config = dict(
    n_layer=9,
    d_model=576,
    n_head=9,
    n_kv_head=3,
    head_dim=96,
    d_mlp=2304,
    vocab_size=32000,
    activation='swiglu',
    norm='rmsnorm',
    norm_place='pre',
    norm_eps=1e-05,
    positions='rope',
    rope_base=500000.0,
    rope_fraction=1.0,
    qk_norm=False,
    attn_scale=0.102,
    bias='qkv',
    tie_embeddings=True,
    parallel_block=False,
    init='trunc',
    init_std_qkv=0.032,
    init_std_o=0.00617,
    init_std_up=0.032,
    init_std_down=0.00378,
    optimizer='adamw',
    lr=0.000531,
    lr_mult_qkv=0.4,
    beta1=0.9,
    beta2=0.99,
    lr_head=0.00436,
    grad_clip=0.5,
    warmup_steps=386,
    schedule='wsd',
    decay_fraction=0.504,
    decay_shape='linear',
    final_lr_fraction=0.0,
    batch_tokens=[16384, 32768, 49152],
    seq_len=1024,
    doc_mask=True,
    z_loss=0.0001,
    train_tokens=529700000,
    steps=17594,
    dataset='wikipedia_en',
)
MLP neurons of a small language model. Each row is named by its layer, matrix (down: output weights) and neuron, and shows model dimensions 432-559. Each number is 128 + 24 x the weight over its row's rms, rounded and kept within 0 to 255. Numbers have three digits each. A neuron's up and down rows have the sign that makes its largest values positive.
A block is one neuron, or neurons of one layer that tend to fire together. After each block is what it responds to, as a language model described it from the Wikipedia text at the highest values.

L5.down216:075172123150120141162158115169131094110128115150114123157162139101128101158118134131131101089138128140157194109112138138120154089110079126143119150125130134139103087090148073107076125154154128105145165135110130159111093141112120145077090088126133103125149120107090135144121167139111106127089146120193106125136104080145145127138150136110079106096148091127157142175161146125106107096099
L5.down382:134130115116115122135096113107092129171142114139093119117129118113150094129133141128119109093135148118140133146088129168087160114099119135122127151134161112125092127101149128117106116170071106135144153114115135126122160110123070157138165132107121130133104169135134168175122134107116114123136090123106107094162090136163154112102100156082145140142158141157099127112096095164085128125120
L5.down1159:099162112101125122110122144115118112112141162136127109142142146103153111106140142128181139152134177105137125120107107139127143137151170152098148140142160108122116107151119191143130058114111116090126151110105147119128087166168068154126140148151116087108122145142139108156133138158122152132144115108162177133140130149107134136157154132131153112070171185104118113150181135116164094150131
L5.down1216:079131140163114108103106155142135157128125141120096155146102139138122149109143107150122135109107130114145121098127103130126110100120127073114124187138151138140143135176150123149122090145123139145153117156117168117124219145150122176167144103072135099137131166120157115180132153114102135135108157163123126097162134170136150101135117130140140129140136114119110121155118095100096134118137
L5.down1492:109140128131098138144128130125127120130128122133151153094096149146090149123113092133130135147143169139113110117114095127135115105119108141141156121135114100105113145126170101129102137129112133107191131176113179085116136148128108079119145096100120141142117157088109148114134150165133163155125128112148110134182140113119153153129140104094144111141130158147154109076109117131124134118124
L5.down1635:142152162119168100106103122134120130102119140155120113056095095107108147110132137130170157167146084111161150115126130096122140118119124153106109170116120135159110178121157123131140112146137174154124107101134084138115146126135140126078108122100101149116145076122144093166129086084134110088165122118105117112157140194137066099153076114144130111109157149140134137125102102135102141155162
L5.down2095:099145074113146143108153101110122133101146118102144139118101108090119096126162152107127131119137112189088090114140160154096164104111105150109114119079147136098121150125117121136107137169125173122149137089093080096109111106116098080118133165156164158124159132148109071074123104076102129151106130138114164141137122129140105133103171130096104098127111158130113108123136139127125118161140
L5.down2275:133100129116133117144164154105103163180122107118118106146121134092147129112109120144144156178111135156142159126122121108138123140109127139117146127160129106093157091117179164138100085146127164118163137170160102103158129125119094159129103127097112133158114153103116147145151131125105182116101108094149119151128102140117154091129116107126131119094109161125152109158127128116098114165152
Responds to: Date days and table separators

L6.down1366:128163065126148125154145178146134166127130153130067083141144154150090137088125120114129137157145099143118129153117144113141131119139138152104110175124172114127117091183079091158087131065120123139109133138102129162139130115203108121108158135116092157122127134120078128148114123113182100110134136086148123137114145149126129156082124132106126140114124100098107167097119114154142157104155
Responds to: Academic degree and field

L6.down1015:165143212101142115121133128154108130146144103127127124111121103103113142100149121122113165118090108137141141160107083161122092105163118120175104063093156120099131102126137162129132095124097105087130113101135102127104137124108104114145135143159104142162120124152136142150143084151104127156129152129107121121121113051101170168112126126113201150132138147135163126122121133115140107137124
Responds to: Line-ending structural tokens

L6.down326:091132130161082134069105134170102136085144083122115162133103138088094124136134129146149158128138095145125088157134161098123126107126156112099123104142133160122133174114115134145145114109119091129113128110097123151136159102120142101143121097162163128145095108113113108123127144146138113179141140157091146147106127115120132115139166130122119169137168110169135122133136166118166112139135
Responds to: Words inside creative titles

L4.down374:132085133136156121106109116177126130139140134171136135123132151118155146100153141133139121134141096160139093138136117134125127135131149112104109181140096137104123120175165116124137128123130166127139162134124133140169106167098160116101116148141168132150106127147154122156138123116095151155097105089163084095184117119098157096164133177099135158120097151111106096142121149104110147130130
L4.down612:124112089083095109200124128132115106114104107115153114138139141141164112108100125105079116141112162128133112143137136096101134147139112143155150132122155104114157103134113096150100155103116125173130122114096165118130093088147122171132137132118154109103163179144100109156088091098082117114133138145131124135176117137071116107128139140079087141127139099133099118128116149158144159150116
L4.down636:125121136130163141117146112137145148158165122090099165100138124127168116114139116101127146103135136109123145134165134110126132144130048157145160145143156138118070116136141118162145126148104139143135123076131107123141133121134111104131119117159093130115097139126067095109109167104106121125138144094101115106074121126113149149128143142120135118177158104129154117134126133161071101142146
L4.down704:153119106111108121117113096142150151133133136164127137080090123154147144150120111107137181098060112106081117129135093143143129119128122105129130098156137136117144156107100127089116125157132132137140140099131102138124133116150088086093124180114136124159079119123094096171156128140127136141155139164106128087136091103171118098140163174131141128105085116138145147158081076118146098144095
L4.down718:101102109127121131161127129104096138093141139144144128110113115099104143152145074105130117112106108071111112100144108114135138123086188119089103119173143122119102170144092165102127122123124134108139119130132090144146097108130118115146098145092145125128113109143101133111098106130142121138108093168144161122155113108112131151153146161119105142090093130098124123146079101146124120137123
L4.down1040:114107126127115156136130182152123154092108141104154132127133109142108111110163138119128108123079097105136128092126145151101152118143145105127124102174131177139128126108120125091134138168109140132099109106131103131176134105135095117124120158138122149128118125116147132147088125122171112139148123117132128109102152120115130121132134152109145134064130137137096138142112124127161143132144
L4.down1063:107125128125105130125138129115109150118124150115121178156100112100132130123109173115099132143097121150149130120107120135135171141171052133154185149138155168129119139085107088116134115160178126167104113109141093121165155114125143095097136161106100117120126144133129148109094126112172116097106146055133133137146119118137127092130151176090124123064123142117169123073129149141113143141144
L4.down1313:135117107125121095159140109127150139115161103133111127208165091151143110107108144095151174140151149130115194189130156091104125117155115153108157123120112123144083106159141131145099138153149149122118115106130094152134127159109157142132105132076111148132096132119125163178132109107097057152095124075136128106103121086079143149103136101084143118185108145128151173119115157120127071158117
Responds to: Markdown table separators

L5.down176:105122111134152081109119084124122120123154141157143130124133155111120151159134116102139160112121147096116108097097120131096144109149091112084111134135116156153121105104113159108104123132145096176139169114140130127106124148107103111120128131142108108157159160093144128137119106124131090165111122101104126156153103162162092159129131162126129145130109140102140134071142148099156124139121
L5.down195:127133113150125085124103143172100117060109084090162088119145117146139105132151088119099122121113146149131151136137161106106126137153151128130122132106131125131124139090172143122111182165086087092133139129134131133093151081132082139157149090152127141153123138159128103149121165112163161115107175109117102150128107116123123172150158098119120202095106141102145145122139103117132132141156
L5.down394:099140155141149105081136151165120149129120125156176090148129129146157147144146156138154136117158143144104124127175110134141102151158144100136111162122087115138126104107110120148157115158142102120167209122117079117155133139136140104121145093088086114134120152086145142104184192117123146149115116108114088081156097139139171139155122099138132097135109128130124109111107125127097103112150
L5.down1265:139110147122135150107105169109152156153110145106152100113128103103122147140145154115116143102185111109064089119151117103133105133120122114115157168143136163129142116133119090088130154162175127124100129100105139135105132170150095095179169124149137141100139140133131154116110124092142143086113101128119160100161120122155135143092118115107090128105169164117119137117106136150148119122153
L5.down1597:140165081145129155125092147087100154114121123133129134139140108109138136104114180143162117129141113139121133140122144117150144164169142081109150112120126122086136107146125158108134104118111054150103131169095148130123158093139159128088179116167131151133136105133106143141137124148153129133091154175122123152160153162089138127102123110118130149138102092113112139073123137163098122107132
L5.down1644:140120138102131132124135156090117124101126104131128106137124137162078109124141098157116108085105136139107106146117104125111149076126116097069155110126107092139149117112119077131130099153190181101143089099120114191149164160176151137122143142126158111156153101125096129086147126119100107110142105101106095147136100116143145127143102125112149141136135118124112119087139113087124102144110
L5.down1700:118156137177122161103152152087165155116152113090126138123154119142110078158137152102100156110126134123122159150127135128152140120085085087128133123169113111155170091146138128094123144157152153132145144152168101106151169128143124145183175133169141131155142114103122140150132121160129104113109119144135133140145136103113155108108107112129132156128176146121114080157104128136057125163123
L5.down1825:160150089114125144163101151126132132151119159102127115127148163123141096127124135138145123144122135126105136152100142154102118130093125115076164115158128162169096173126151125109117134131099104122134107155082109117142153112155084136115132152091185170110117109144108098116115130157129099098145150096114138128132121126145125131116087100089152158138155093086172122131141117141125123119100
Responds to: Wiki table cell separators

L6.down576:128124134094102152108153158135143131113123131116119059116105137094133130077110113120151136087075075140103142111160127068175114156100103096137092110116120117105080169126155136133155161119128127120150110139138091148150137169077132121179146092141135160149152120090133143138127117169122146141131186120109143114133138113098151129165164103102116119110130101166121149129140136137131114133125
Responds to: Military service phrasing

L5.down358:110158113134118152132158114127146068103149146134128113125108109115143125127128151127189101124111164123130147144170110163140105081190126153202081149141124128116207079138093157139143140131129120137132153086105120129120079113153166123126129134133141150142140095105121108140077095137136136131120190112154147095119121150184156154155100132145166123163097088114108136167123117123129158124074
L5.down667:090141173156143099124147140118144121151098148118106133151153148124153165085102120177147120106128122112182114160129092092139122132104154153085154099138140129103126141136108105117163124147135124089105156091150168105105160136160174139192100142112148105109147135122137119135141170132118150086130157151112139137103124131112165105124140149122111167142150086132121166056163115136112110146170
L5.down991:118136129132151138084134165122133149120159108154107113109132128144097119156110173122165141127061143162137149110155144146134121109126135124132116130168155133124110076125087145152119125145152119129093121146097123118146087112090135149161143114108118106075152129103102137110139127128094144149116157135086174130157116129149144113162146136146126161105082135158147109166128115094082125121136
L5.down1025:158131109104156142151138117111149143144121123150112124124116125134148128150111105166114099143125138114124150116151114126159089112134120099158131157100102144109124178122142094116164119105115118112114098095133137132115135161128157141076131158097132168125138080126152121111083122151099163151162140127124112133132146138124090114161132134136132129119161143125114110111106116127131141164169
L5.down1710:113127106132123126143167153066126130121154162174127142133192127096145102137132167131116118132091144135142126090135148127156115114166186112090150126111124123115108115110137145162134129116097143121129130122136107121130125090113136155191188120186141117101130173071116157117120134124089125111091095146123099145120116106120181136138089099103121117137144122131138068141115114143117141132096
L5.down1743:143163149111116153104127118139168072158178147129071168108144134131135111122122122131126118135162075137188084129158153096120090107110114114128150139096110114114116145122119150143111142153131153129100112119154118108106087154105176147112135156145073126131119100109132122116119148113088135102123128129096101133132109144153141139141159152154151131133149097122130099114148129137146117134175
L5.down2068:093109083141115157104110196145180105077126129132121112119119138149115095126131139109061146166123158100114146159188123119149147138113150117110075144114126140141134101129129114131109111122110146140113098142122136166171150155112143139115139138119154191094083091110128128166114104109069131130167113128120156143091141124118124126136134133133131150106111121116117141114137141117187093128135
L5.down2092:128111100071120057106116077137161139118104159171105098140086152159139139115102145145133166163121164134117144135109112160141121139106108087104156178128124035180113145150085114143129104135137140149109170158109137143103104178145138139116125125101163074152146160117093111128165099131134092148113109153119148120098072142101108145170125144123127146161126106093156111129146123139197147070147
Responds to: Post-event prepositions

L4.down122:084129121087133091116193121139095155129180141126134138139137107127117109119094124150126111126112120144117146133161155114130070113116095107110129145133142146127095126121141097119100128084092121166145149103142150107122101127154150126114140162150104142167118091131108148124108109106143103131167160134128123128168129124136146080116110113143130152122109119138112145164146106121117110145111
L4.down160:088137108115131145124149147140105127117124085104147135138141149141161116159115142127106125103134131158115132105130144157132111157135129104142142148145160173132161132086219114133132097137171099148129135144163139142129140116109134149174149143146101141138110125158141103152142082072153082136078124108147165137136166129134108135097135140131097110116139134155114168175175118099131090184110
L4.down444:123103092150138104129111112151134110156166102146139136097151149142137092116129094122134048134117158088111153132118108113147121099134086097121140133148119121114084149141158114118111111152110123121136120122168158129105162193132147120140153148146119114093140177135103140142082132135163142115119119163121167148134124162127138102167132110165099127097175106114124125144139100129125139137106
L4.down449:129095125131097152143163159137134106130117178118127077141145140165124156152144149172168111133125111161132130114110121136113139117064135107119143141135136145128130141137134118112130112082166129107129105141132122146085134105148117125173115074114136108129117125130128150077140088107129142133137128130173149109131092122146110140122114089134158146115143149148131080127130109168103110152120
L4.down477:161120149086132154132153138123184156140103125095097089145133139164141127147137136115066135115134153120163143149124139144169143133171114109141134152143087127090127129124157141132146136136167146152115170141136073137110149144166110123073138145112113137118108132151130128123138165160109141138164114135117142099099077122122094143124093116119159125137134131163156148120173155140121123136109
L4.down496:121152123117150130081169165118101120148100163114184116155126107090136117105101166117110130102182139116149126103108131123142108101126104166129125132117125099160098154133117139117141121133139136130105138145121143127147109083179123110148142102157177104121133159114138109111131135125110128114148129131102139131138153133097125124145113093108091106149155161077109130137117085119131110141111
L4.down707:134107105153140113111099167125117116147134119159097141111119126111124141106131134127114179094142116145128103126099134097110119134133120192141119120103132089139139071121154129087108116177161122106107082100104141117129139116130114126144200091136070110155107139093141075119148108113175116171126098080101155137112161099121165160149124047124126149134092079121173083114134170109079116150136
L4.down751:125094108115089147160154106119102109049183125108148098129129157160139178120126146119129115133120179157115190079140132111140113123134112106140084142137145136127100100107137065116128131122144159169136113111154088143111085147122148142140191117157146151112144160112129127107110114123111107128086164140111099064145110141116105110134115088120086114136139149154131182115139126143132095142136
Responds to: Table cell separators

L5.down48:143113182123135160115134130118127125104109137124167149107143102125098084160125125147160162139142106153087126122089064102166154093132104141114142085153147122130123128081146105129146095118118134111097121142143106133104100173129096132174119125103115126168102136118154110090154165127109134144119145104100144113115110128111147141127144150114138149126141117114102160100113093120125145130155
L5.down321:185165111157151108154148164140105128166128112108140118099145141128129132081121101158138128104124117148125180099116114120165135152103136120139106140156154076111134137121121133101151166120117111165139136133122152111095121124190125113139167115150142153095110148087091191110111115120136138150156116125141165146147096145115163153145159147136176149098129137135143121167076130091169150103143
L5.down373:119110136102101164121128113147092101112093120100128133152162111085140161119145173141112102132107131111113129127141132126137171101095140123140123094145124116132118132139158150162130137154166161125088127167135164075132136128138140118181151104134162127085110137123140178126146129110128113143143149103110195138167090129136138156153143153152143150103119111128095111134127108137145154095080
L5.down412:143159103117145143147166163061107152151118159132197117104120094130117088172108141152125118112153142164134109089130102127097136135179128113178124143174170157087105146139121157132116124145091156158123098126144133121105148113132139154157163106147122139111128152137116153146110139138080109132077119119104123139121133141121127140150123107120109114161135162154131102096147128124102084138185
L5.down1219:116099136145126117115129144122148126093126135142106099101129087119096124157131169164147144108140143136111124158102093170122141150124141131149114137113126149143130096087094097106146142140132128096120148147150130110113107172114115147120137115084157167139120140143134136139121150146135140136107158142110144123141132130119150126150177124090131119108166143137115134092156076148171103146114
L5.down1734:097136138130109105101109126167115122071112110148088181152114142120137120107114130131124140134086127129112127150155133113115126111114104118142161116140131111111125166086145131168150161150130125100120111182117120118130155159150134162132120126135166124099125135088138115135094142166116138131137131097133152158107094172093068160113165121128145139106160120127128125129124104124155141144120
L5.down2005:135150127144157110111098151117126124125107155132085118126126132162141143099167121161128100118093145165108123098114143117133192110124126118107131132159160098102138113091145082138120133100138103096088104129133120113133149157151094121138166108115134111138138105110096140084159125097152148134114119127125119119116106142119146129102129119139131143089164107089113138118099100152148155132115
L5.down2014:132120108142121135131108138140108146110176111179138093091106113141131139125139086140137119105118124139158130161099118104125131077145130098121162131127128126109133153110139148139121163167079112109115138145117128134173119130164131088135135135133085089071142144079099150143144150101160145139139126109155115137084157142142116168131167144088171117112116139126132157161110131151087078109108
Responds to: Function words inside titles

L5.down99:122143168130141093112136116138108142099181132114172133114095128096150112116138150131134108149102158083132142082168157104130100077097133129161168146091134137170111092120088124125146131101099139107163123144130135118135111121139186116197115125128149106125101123149120084161125120164099101146111113125142144075136120149111114116119153124121158152105144152151147133108189109142128145175100
L5.down498:122164130130121119106125138162132161132110119149145143106108127105145124127083109124111152127095131114090111162112137162110141149146080114112138088133144080098142100141136113121121153098091096131180129128114125124176149126148096122129150147144082113135113151099142143107135095095153131127126126119174080114124158141124115107119113122079117151122093166152116087144151128131112120123075
L5.down762:109115109115133132130092122146141137139107147115072157139121178157116123121108069126095130171108136132135144135110130148132085157093125126139158113102144100160126177113121149151113131126108157117127105114115097120145117131145129120147122099121123138118117091116127140140119133098108099119132138142111149089137152145132155099161133126128141122147111146127140106086112167161143090137157
L5.down1037:090105144130125124152074120113125149132120142118142174133133154107112097108106155124113150118096127125089124145118145117153126111117097151100105143135132127163094116111089148147101162141126132117137128083110128151122126110112105159107105097144091127109151112141095120150112144118114123101124113097152150095103094142130151141137143135171108139101122117112088089173130153126115167106147
L5.down1167:144136122116140093156149101122135105105133108137150165115127119117149129082155099110106122123100162162120126096095151117157117104088120128085128137115161115145111149108124134116162137111084108118179134176110137129122126136109138128102100150121102096103141107168122115112133150126130082114117148147096157107132156159104115065126102112142098146145122132136146141144125142102132100094182
L5.down1797:106136116115128118111096117127095157175122136153128142138114100133127130109139135137114149118125111148159137089080126114127112150108207119103161155118152122132132113134130148130142109089088139086108149135114143118095137077115127119132145102133081118112162139110090136176130134111147141131119114127096151131205150122141112179142097115116106143109111116100135164127140139139120123142118
L5.down1805:105150141136121131176142170106131121143139103121174143120070130108115116102146171151135173135126133120132089138088130123121127093119118123091120131130145146115108157158103136176156128109112161177133154185132120119091082139117150124126128144161139143118155102139116133164100171133118107137156144170164154150195104154147127137131161069109142095157085136123118127135153124149137139063114
L5.down2026:088104109143092135124108161130102127116132172149164148143123101124138137112078145138145157121153123169151169127114104140192110096102097130094145147142082108079115112118148136080072135126143124109135198117112142132097134098121169134142153134074114120077122102170088131093103117130122119099107102138118111123102125133129110085159151111131124123122142171120117093138108119137155136108110
Responds to: Attending school or institution

L6.down1917:179145140118144144115154113108150153150119065105138138156161113159127145102133152147128133116158162131128151157129131175130106139105106106144139099142146109142154136144088139143128151133137138154138155084166163116146103165132109119151134171142126122159125097097119112150162165100127105153106138144137117144143130151133121126100128128119151130168106151065082196098113105101138114116153
Responds to: Separators between numeric values

L4.down519:106139151083120137137153082166132161132110108114141134146152145058154127115130100101087132133152119193170103121129102160133113128156107153127101157156162110111091158107139163158153125126144112122122186131104076137128131128098106113129126121104111117091112138129148137154155126109169152150139128126105127150093147145120137143135192143132102133136150113142111099169149127171140170075138
L4.down628:135144101139125110112119111157132150148142131122092117139083133121129111149126160164116138165120087142112139106135162096129083128158143088171144089132104145118142120123177137109125146131142103172139118094149132174108094125115150144125131189107064113159115108141120128133126135126146146121144113108140081129146144121076149137116138138098138134164097132148070134121083134126112072127110
L4.down949:120114090118079115140138105149128106138133096112132087125126153131103115122100174161139116137110115104142107119108085137142135148099130133121096149111144141164132131105119110153089091129182128153136129119117137108149089113122117110145137147095074139151138139127134172120117121164123182143125108140120134116112139117131103126144116130106086172133103132127114154084125105156145131159083
L4.down1095:154143082131070104116114113124146105090115114134098103121138142135144128117093142149166121140132157109121168161075135147143124086176154174112120103124109109138166128109147169073105100123113137096131132158125138107079147114154140144123136119162179158141151119128098107109132134150122123106147109157145101118101105121127156147145133112118127120107180147092107110115110116126088125129127
L4.down1354:155139121134111118132125140131116130123129112111122145146110132144132118110074129159112160149135101132092195104111128089134134098162103117141146093139151121134125104161117107117163150138094162113143140163145152127135111137151100156104141176094151100119117124132152112091120150133099096113109200121148137140121159161172094131144102117128119143112130143128127150117149099130116115176104
L4.down1485:145137143108139130144155139129145169125144117130116095132123110149140131148113140127133134121146109139126138126116123147123145100127119163124148149099109134169148120132095135141159160153141127084156093153130179132169106127147127097118136121111106127171111065101133109099110134158144078125116118144096109149172121119131128134109155117130102120123130123125075166144110122129105092115110
L4.down1974:066096101120107128109078115137096091118094137099161124196107096130116186103076193156142158145119129129146104140156119118124131149136120077131146159128142182146074118107129147112178127100109101145133111091134124105078106134125127092153099096106132156067139161167154136112067138124127176125124126122169114150115107156118140139108142147147119168124138161108161105139111134137127143137120
L4.down2165:110159086146148103122100164141133110162161131118123132154165114112126110151104104151127109121140133121130108133111159143130136100123128128158098167162145119097115111108116132151118093113116122104123167126125152113112099138132148164108179124162124120108142156166065124125115152110086106131145106102134124139150090159102115117158152145102126122154144135099094104121117147128148144111152
Responds to: Upbringing and schooling words